{"n_kv_head": 4, "parallel_block": false, "init_std_up": 0.0491, "batch_tokens": 32768}
MLP neurons of a small language model. Each row is named by its layer, matrix (down: output weights) and neuron, and shows model dimensions 48-143. Each number is 128 + 24 x the weight over its row's rms, rounded and kept within 0 to 255. Numbers have three digits each. A neuron's up and down rows have the sign that makes its largest values positive.
After each neuron's rows, "raises" lists the tokens whose logits its output raises most directly, leaving later layers aside.

L7.down193:073146061189152100111107089135118134188165115128144137117148139134131107112138114117152095138124168111085107175165118144076147150120093123151123114138138126172158123148062126152127097147124117142163159120107132076189125151157129119147101124191122118134132096104151092093140112170104085108
raises: " occasion", " February", " November", " day", " July"

L7.down159:100091103129142094138129109114130093102126140143133090129141095145152194120125115139134121104111123121124118146123103143126131107088104160115109125138076089100106127127133111173141080164137172090112130101155133149089134120113173132115132144116129095143106132108174147172109110115145123129
raises: "les", "led", "ling", "le", "uo"

L7.down681:144147137104162138091120158125159161179125123122138125147079139120119139139087123122108121135128158106134096156127107184103168128093121117131128141119144130124123151154095108112140144143103076163166149078147128101095131093123121134153158135143143114158173137142134121141125112055129138158
raises: ",", " it", " she", " they", " he"

L4.down537:130114171103109119064106113118140160191116116154100132145103145120147110172135118123155079138120116102125106097125113176075148084144117100115131146099118141125123151095155144167173152146094108133118141140157085070140091119147080153124135122105153153155170151151124089121138111133120155140
raises: " it", " they", " he", " she", " Event"

L7.down30:118122105102126151114135136089161149155067114107126152159073164107183126137093093134069110156151145147110108134153093143094128114091109100147081145121157129135147179142126139163113147099160094169105116098149117115151101147141117126090128142126101151078154119190147122087073099096109154107
raises: " she", "ber", " he", " they", "writer"

L7.down130:128157101124157148121157129121076144108196141107095102116107119133133069137117157144119147130124156147131099097100114094151108113169187147129111100132166116112106152181126105097110095125163085136132136111123128108110094159110180117141126175122104118105115082144115160129114114178137140122
raises: " into", " away", " toward", " as", " towards"

L4.down265:086125110150096076140125148131088159112115113159144141123137097118132142143144100162127071145146141187089098108194110107121139109151137129120128141101113151158162128127128139124127107136173111136108170093128108103157116125176132156134113107176120118150134146139146108142111143157162129135
raises: " April", " February", " September", " October", " November"

L7.down428:114138098150121164133165136114066121101109162079128124076115115150123173119113130144084150143177107117093161137128121142097154149124102148118099105152109097119140133143110165132113117109133150175129151188131151114159154087118136109159151076140144138149134103108150151123125135133172132106
raises: "wards", "ion", "ions", "ward", "atic"

L4.down679:141175120184162145119122154154130103122123111124105117111111127091137094119144142132132132143175135096101097068109102141158146137141166084120142134143168148175110142122147141147121095133116118156094143074079094133122117102171132139110120125122164151109119130171116175160138163141130130104
raises: " the", " its", " their", " her", " these"

L7.down25:129090173107157112134147088110134076135127077137151066111151152133136153108141167131161142159108170120175142138127129107116121101148098116142146129137125131132130108119106138118152093120108089125117147086120160103139153134135138109106103108100092117173125129178092120100125155139127126166
raises: "ting", "ying", "ing", "ging", "iling"

L7.down417:115115122148139136109114154123095152138122091161126143104124164131121125127134133069132120108124095109091119122139078153158120160142192156123091169122120130136133153155141123145122118113130077127102175146110133189148106105180140141148126098124131122180117119150137149154112096125127122124
raises: " what", " the", " this", " another", " their"

L4.down145:168137112118125121103144150126122133096131161076151116080113118105139101181102128116137136109134148126129118148144073130095128157101122108153167118131182083132144162149136090089133123122095112128137133096100103104130123160118093134148129152140135134091115152148122086084121182159125130112
raises: " were", " are", " have", " include", " get"

L7.down381:131101097152132104130164127133097145107094147132125110108117116102121137146129135122113147138133112118128123162137112159110107138128116149132129096101143112050128140210115173141098134142171135116161101120133107141165108149167142146168135163176122086147064100136089109079160119169152184106
raises: "ure", "ures", "ors", "ured", "ivity"

L7.down521:148146121163103121073101148116147119174104157121127109126106107119160124161101133120112121129115127127167125111124103137087157131134138116170154119133143107127131141131116118116136097108110136129117126115139088084122133146128070171117121118139134116086143120137140090130107130148116122115
raises: " were", " appear", " have", " are", " find"

L7.down314:113143147199123094140150095117084135118130170136115073097140073119096110142086145114100137127141114170120192131167125105193111134155171107090151117126136116140117102119134118167134125120122141145139172129104118160130095144090137164170133124120102121108104106156124077136124112161102148104
raises: " by", " for", " towards", " as", " to"

L7.down610:109132129127083143152103111124129132149110117106158156099131111131104140105116124158074129144147155128100118126115092133124103122167140096148128116103122082097124112140144149092133152185134109118092108180132086163127160130158179121150117144133130147098112120138114096130181113083142115107
raises: "ys", "yer", "ym", "y", "ying"

L7.down596:094104120125128110136137122088129107109200129148146106154144116118113127093165161120108133106110153122092157149139100169073116112141070128111099113171151126119104122169156081110114162153161123109109168105118095093092109119149157157145114141160133144160148148062131125135109142108132144121
raises: "eto", "ement", "ana", "m", "ette"

L7.down503:145180164152102138149098129134115107139128175117145128112161139130109146104083125132179149151115122129097104129102122081112083116193104172169097085149150139175128141090087142117123116109112125132160115109111157103125127149125119102140123130132107150118175155082085150137114123135175112098
raises: "ments", "ment", "ions", "ion", "sis"

L7.down119:127132157128143112097147113116172089150133115153155176143110104139158109123115152123137114172101102129109104110105119164141143116085141095093135149108136157125084102145151129131165180138111098137064164093172128108127108085114122135143144125151170144152151163133142126100129111098101136141
raises: " it", " she", " them", " there", " they"

L7.down438:140126164157108105139163171130123150108190128101115133109140069073126159140110139100110149088186131139180153140122109176139076120150145141130086097104138126109116117170148127155110104107132136129117137189102149126089107113152118142125143175078122123103081076089121130138085130116111145094
raises: " to", " into", " nation", " involved", " toward"

L7.down270:120143088160111105115136119104162169084148117148067090180140142118114161122133155086148127054109121101115128111113109157118119164130137172158120203166119116091168123147085129143094140127142098126177156161123123168140088147117159159147117136117144146089141132139107136090099159108170140127
raises: "ture", "wards", "ward", "fall", "head"